MLP neurons of a small language model. Each row is named by its layer, matrix (gate and up: input weights; down: output weights) and neuron, and shows model dimensions 64-319. Each number is 500 + 50 x the weight over its row's rms, rounded and kept within 0 to 999. Numbers have three digits each. A neuron's up and down rows have the sign that makes its largest values positive.
After each neuron's rows, "fires in" lists the words (lower case) most often at its 100 highest values on Wikipedia text that the model never trained on.

L4.gate224:514508471557490547502443594519525450526476565473526512486488509548422496540444489510459569483486405564500414478576470514518500513505552511519559489494488531425578621580437520506441570579361488491493440460597485455525507537399506395474472391469483610517417524515445512581527532488394549416464516561480428437592473498485521501496518519514496503575490475577436538465398497472394546502481407508480493486461501480466547436464491532493495482509503551504452503521461487508500505495536626486515470475434551500548467478466469589472470481565478560539535508522458428532423505530477446369553488551519624439572564499591504493482599467587582459455528530551506493498483423484536600440511443509510571549453469480558443567498501453504436407539477499459519474529432469540483605511559474
L4.up224:607488551554493469558433577552491460363490491562499539479607494532528482454557451454410508449486514389496430582560504486424493463499534419628518503459556496494525531568570517430540503499438577594445510517448502453484495556456597458504469460484447549452462489511453617493498462448518598534587440516424455482563444578462478466588420473482456556428454555565486476573417571532405512482541574428475505466508500552533538498475505481466459652449479466459380571495415497446463511402471550557559498541477566557540510401530530495544458421515538523488509492536473508523537531481532507476447436461485418463606526472571490425475582498539528517498588605454486416442477513501482535440477454504634544517481415580500552459535479509549541550470511464566437527538523491511432570489520447
L4.down224:587522421468515505510426505516498488570478560498505591527573460504467572438493535472469534580469545500468467458529440538460565462501520478538557530449547463511528459470521475417456453481489474490532481492515459433494547486517507524489501524575382487487461523475482454484575521545451463438537526513461553596461548539448405526567396416540470535566447534530486449576465491383427548521423456566463577415501572520552481437524503554473535578551521460498461544482477541508575642487566477438532565463446488596609441523503526555467451547484630436527452466530563409503493479493412493538471453503459552449418492452450556529509511452497400530421423506516524502497560527442490488525514457493476389487486511512568479539526543383431534543415472564430526461491460518495598577451638477
fires in: "also", "only", "currently", "now", "today"

L3.gate516:520479527475455416398512476569602540486495544524532569509439472550500527439505506426441429475509437614454458578503480437523479461485493534506536498447514442454516543460510558486566473489447449516492520531514465457397507453518445579501505424397551563550491450479459467420469542498559581477521538505534477515482552359498486411468520527608467502546515451593450457520412460472458556448517466526453480486502442598533527560553512526602538413500517496428478587514452493551487450515516546443433486620488561456494488414490438508472512445462525501396556416474483573585496516441570477519561439502548470589404457504507486505461525485525534481500597559538471491502562492441565598461393467555491591438526494486572436509486482412425578459452476449571505421497495486418461536559474417
L3.up516:506490481426501469471481497586585577478473515531423475540398466578488534429461413511422460546627480507512491569493532491450549432562508473512551477486536502487504461482517435586495469440544508496476463455564517402447504491570515596514527460509514531611505541492585493498606465445507582543359569469507526510451580456451457520497533464580420518505489431530464483523598489503417486477479523548540513505508395484452614455533486540582475424502518564477479460478498461594449503471515483418488491595487501431509512501483359499438517442425455561493638462573528512447480444525641466412565467571496414606566461463449570505453438513586468502443605479540510519509559552512576494500481481540522579450549457503536479541461517436576474464519486516447468410522446501441500542543411533
L3.down516:402488511513421525425477415530426415409530552550586507538452418515570559516553510436483355459577529427515505444488514414577450486593533472599553553504501520537479444537484421491492488446568488465497468515536527486588524593524517448339479483436395594535491465458458445536490442568581455419550580429447524498495469470508521454521578502458464521588536482529443485509542499472489496494506530432538533493539530475526473447425548504521445399537590477519439476481438553545476466538502446529525489416598508462520500513500422581427522503549554549503582444539542464538482495495510457596416558474574515538470442531437613436555511550523421524480532553461476470435535409573616592458458450471448451522444530538432367531515563579565469490585447443462462510472557541476467570537432472
fires in: "he", "and", "was", "as", "is"

L4.gate266:499553480539506598451491496538430470508479514437541527526423572460442598427514573522500455457490574476504453515467543436479476424458528518459495451503440486434519419484545557449455513482521421449510472585553500453489503484436540571499475541584557510529476523463472554435625645477552519434483522530498444552458558433538493537528520436557497527480590417444343577420409444534546426454515497451519534385493491498446500469456462535592516520553517526456549449582488557404615534476528576566493483569485434457571434482448484562451543494493519560500556574473445510525525492578408493579500540582560578468454429522418525564521567525495427578471574532457571511605454563519509584439544486494469525535528513577511504497468485487528530519516525480490443423419480505550542495440511478
L4.up266:505428486531488470482651509423513503484551626488543613480474562392474534524508488429518597520522516480512565483448442437475509479434481565505552538472470497545464417479464476451389535501566413461475481467499522645492506562519498521441476476541542532512514478416512495454456453500510460510518461548521554556509464524509578498448562504497482481581430449525563530469542402523538505461547533451519513422461513427516526517459585512507515566554516511552538542454480438495496486431521494540515519482425424523473535436578448532472523495495458677471516491603460448617472482493627417564538501484467535435537491498463496455497492548550486462419468535549503582447542522514550472459445435479469579534572473518497552544516573302435502488441484391463513523560541557498504523451319498
L4.down266:583458493541461562351534549536509604507476458509469491417522462484469403476515534556516595525516547596473442417535497584482451528446482507556471578478458504496483515542512516467504421447473542524494478393454482519533526423559606584588549548477514463428476387522426464554444504544504443462462529484498493442500449452418469573510587524549529508551549469456510500482601564460439567488481491526536536509460536555499459483539488501433362442528570508540480501503488485639532501420546413462393483611495554448550549497586479408449446530395595594461541502523510471474376477426554513509481443551519445542418514448363419580511485473447520487454512448509471476518515471513553529509541424546525539459474470478511548415499551493474505590507537501493615480498573495473480446481584482
fires in: "or", "as", "and", "remain", "be"

L4.gate331:552513490493540387473597511528482498489494477597474409447452431614418536594452483467514556477489502517480559438420493465538496471378557472514535538529445436522532469600430488477532546504449519555483472531549524623505485481584523460533480564504591447459538497527527485461497510551531492472542568547473489528469541473479450549443494444481488480544506438473545466557487501506387552542493517495490510441559509499467411457541534442491538473453484512583505479492478558514504552550474408452443483524555533522495419456425482550542531486542468465401526567454548482467562515538482445505470463430508499583429498481502610520494580430480552401444458539584437475580430563488490480479481466444548548590501495479488460545465505342422555535544529544500554444523455452524552496488575553
L4.up331:538459477510539486561647465533439381461467491494456498506488441513447589634425491553532443449551514505478541476486445500557547476470520454416585585510469489463533521603503587534526459550431527545517557496526468545530502517493602419482483549514583538517518399539441540370504515520405454515559561408482613470476567470413484585486460519508466510534474517567499428556471555472493437566515474577522482493584511479513500457651564515481565545418435488506509525575460520516515513560554457554566482588531508508550529465540558555461565470543486499490561526451496501428558527425422558449542472433467470575420514465575455439519586510560515440627548513573467457465481486440496582481486451531447530446452492448503478571540504441475574489462436612530491522478497399422555532437626468
L4.down331:474543532539546527394533465445536501505507561389460450472448472565404533551472565517428496478564442514479576424516436445532509452463571484508505482498478432404498485545568547447518557530512382497528470472434518520517543486545519466459484501489479581457501516485483467459488445494490527416444531567463540487413577561467495497515479485444455445532483526518531523582536538510442564445492462552588432462444524623436409472541445455516620545461472536470495550476495502477409434454488468546540464527467562521434505451405440564427439489625506483388567506530496437457435540485460490486400443496526507473455423388487520473464493466610481473493420469544500532582521576461542480525473471421541582557576506397568498448534467492473467483559455435429519404553480511518500502431460507
fires in: "which", "where", "name", "that", "word", "as"

L4.gate459:461469543486393581524555533497452447539431513458502465453401495465508464478543515477419514465497485440507557655491422517496490458437463497508501476482523418489488461487444540465507428585413580589502486547441516515507404506458550477526499437596587619432526479489523511418494545479493535562503496570510568508550583410444486489487502514505447613414526588512481465509457499610556468512554497571536528397443502521522534492453528550491531472506545517470565485493545558520620450519494544489566511548425525485521466516464467465440536451471499628473441424417497517367457486537430509471491398464429477459476438400498567521558516448398414490484534526516506536439583506474500531480415453503575524566559457396441496540531558488484365465537542511528509583553532525472519388476641541
L4.up459:429474515457545609496538477594501570595437504486532519458451559503475440505511582450449447428436527471439556503531397405543471418502486546501570429566474474492521475505430452441524426533459545531476450607494452556550512452447478494465477428530575511484515536511559496524453530510545529504592475533574525541590529437365507417458522526497448464409586539456450491565541537483502528520505489446455512546502501543503540608522476543493565433580534444547486492515507537546588496505536576495511465546472494564495534471486443505512535494484517495530537474565473433543527470488543543555508496472445499555477503499510508539551557569543516480427516455567516471545556492408472482506513554498532556568577433398452402531431603566526424564539484506515502546513620513506605565518538545
L4.down459:536521510497555483465520518502462517560432521581476550482522382518424499540532577425417515477513490517550494482459544512539536387486508493552430460451401525491469542472507528421515578534488399545468498528418513651544472447487453497519504486513586474511581543445461550558534527519509512490547513491528507527562515499435526475490408526508472571503507558581572592588430525541458516490517486541515426455555500495477569489451556542398465520493474474481581488474457604469553518583561422419445480499574544506533443409548497520400517511548501592578443479496449510504494494487470576519411449473384561475539536453571549585541433457418519393554496578478371480541485527594577510492527476489510538456470448515531426583419443516577512457555522544427581426463495580508489468466521519
fires in: "as", "asset", "assad"

L3.gate926:485536488524441458475470484474484457552445507547514590495501534523460431435497480568499425595455486585435609433474506568503506551490451544459503503560511579562640517500469590409514515581491543665489521511523505433551556462438499559465527487548547491419539478452455437582482528597534529453439334486589420429559601492513506464478435460506544575515509527484458477511481546559452559535526502449433572565494510440476554482466488520475461622508529484524583487546557415507577503549543567516456529432478513498506402524474500515519538553368501552481564453467477493454535542428495373477565446495493436524571534537493521520491468499532507528356500491452474490540448493501421503474514485595454595497511483459469441512463511432482486492436537536454509535576484424541533548490500479
L3.up926:599499458443517580512390536505532426467445465523625492410507502439534523548528557549529491579510507530473501496576465417549508508445464496588440485482587566580593544509604451492521461593464466488486548513588546549550535531481449493539429575570540493502590515538536481481478439518441594547491499503463479508473570478521488486555627497469551531451522501547483482465455478468425481491486500519461544482461598511616421489498538587528408530545503526480505474496528465428499595538468431542539595456571436496423447461466444485449517459503564464552570543541511429528516471483541500473532481517515590554545553470485440522521460427539515527387481527523512588565437457516567538541481533599558510562518454452533509445545527561535487541499470438545596385542511454549476581548498519
L3.down926:506499496521502594454435454461450386535537539512529445481376615561456458475403497520442487497479513487606429516499511521432474481434567510462468501474486533477559553488560481549397574531511570430504540487489468543434531510461393466603507467475487405522563524570430473506489512496442473502523566538603463521445443527588585521494532541495531499596521425502382510431371512484526416400441502454549406499407595600567516526584449482487411526506521540507507482523506537529555505485477503480504521460512555517441528428442544542476425506386544519540507508499494435545436526563483486509513505441543582638482570468495511519512531517478450505508478553500495468518482501534566521399492509536465464510409519481480589510447453566539503534479573557537542492515523520535479582484522537
fires in: "now", "currently", "nrhp", "today", "overall"

L3.gate764:449538470525534540377458469457554440517482397422507484405466476411520472486499517436472567578519524485581560402494587438559447434554465473573504581593395420627502522569529567458575463570479442539453455598470516572443484439493562507543537544542494482486559518461484487522592526487455496457527497490518588521436514524487500490513421507518459443443490570552492524501491474457546496467463460543562519535557559582491541526465454539535492549557449543502492487526600583499460463517466611529580461519503596529446472535530578509521390444529407499538478611433446452494604443530413541606459441542518462392448593425463448534505562456506560516447496484463388507533567494495575506594530494537447486509544521529464548466503441438562551508523472545526476565427604489532478595500544491
L3.up764:425561467472429547548544404474463558530479537409481531439468442451464535511487475521487487492603510577526428482529478441568460543474439530418537470465523435574447496500482523601504446537399555630491506561539639475500492552481490447491510510480489422508522469523479547464440480584476461498591530520511520587629553340409555450486521463525524578503577479563466526513569574536487584477545452479550498553571492506439471515447497524475542478427438443505447582524540515630528464440562388599459477524427543500435455484519523495517469518578448475437520439464502487433511526494544550505462470504455517514541455497436504496474526506433585507484535459559546483482602461470477473524500469488472521498514482500485465543478547483500541497432499547577469500573556423546513500475415454
L3.down764:568485523510524464433441556473477468441421565528421429494489436508519454419495566425511438499520476433444524499433463574492495515532476496604472566447529509534449490518485395501615514486487467487509486450495526582574475570494563487555538462541469484472471455525522500487460476486367494529572500478429553470551513612461559449495515527529435496508476553483422513538488487445453509545490614567545441467489552498430515553437539512499448560564558546415504439502480513561547454564563460536562458516582442476494436345402555474509474504529482483520523383498529508424522500462523476405478500522457462576505496441445459673554492503461502489511542508476530469548570522491590490557495430474430545475516545473609527538524505515466534521541543500492523562528403622494511519440529524
fires in: "as", "asset", "assad"

L4.gate119:495560476527427506474520552513529391531516456552530432480359467566481527588485418436525461546511457533463497388541453499531410474470574504500544433493525487571475474485529505496522526546565453535589450455511499514523427575455495583504350509540465482545497568403487539521505573465496646500486485559420597480466520454525538420557572472461478516537514504483458547452466483510534530478541403584526517523586525445582502439451467540536567457587559541490402498486494549484433535498542461496558537452458485514549481489511480606460506480452531554428602552389529485512363531505494501504501498470464479572459437539454503506469508548454546535529488530561596503524495532483510533474446530418423582557486513561524539515553470442552530437541523494449418442388492486437573525542449488
L4.up119:505378512415414419543587488465507558541483570535523496604476523605585501460529470408465533534461412573450505522645437494532538518532498532503442520441504550612438491590446472413534491466443481568481480444614588495544564589499529525534544564459438515487451487434418484647423529557471540526438487568434520472505524502507535497520531500589479465473522589495492456502537540537511536493538502508566490571423476542425573372466475457467463463524531513492466520497486525528511541494527544541511361569578571541509464530553389482478459473461483524544528493509518469555472522526464632483502476496477527571522513471536495546493506516429627567557529541530569508519492552514615536499503553457543482470470443533515525521504491514491560528502520518529511485412419470387426464493517426
L4.down119:464464513378522430557458434461553501457466463473462490467543560603539529478459534549510553410515487475476542522547456550500477443414550481482471461501440517496426483486370525572436493567543484489564560435559443499522434530547502546431449527521469543487371463505545513553565567513528403476583494499473427463510602550536501469562452520500478540490459470416570537502552455479541432471552476479512540522517569473459435487493514465610582497548391512498514561447550519520513494482488554491505489545574467451542523520550543572525535506462531494376501543561569534470469506521447551471455517638516408467529398501547444379471508503445464441404477594495614434441475511455473509614454579430511551510424509436465433505444450532541496492467522474459461428431537492434518400565591483
fires in: "and", "as", "to"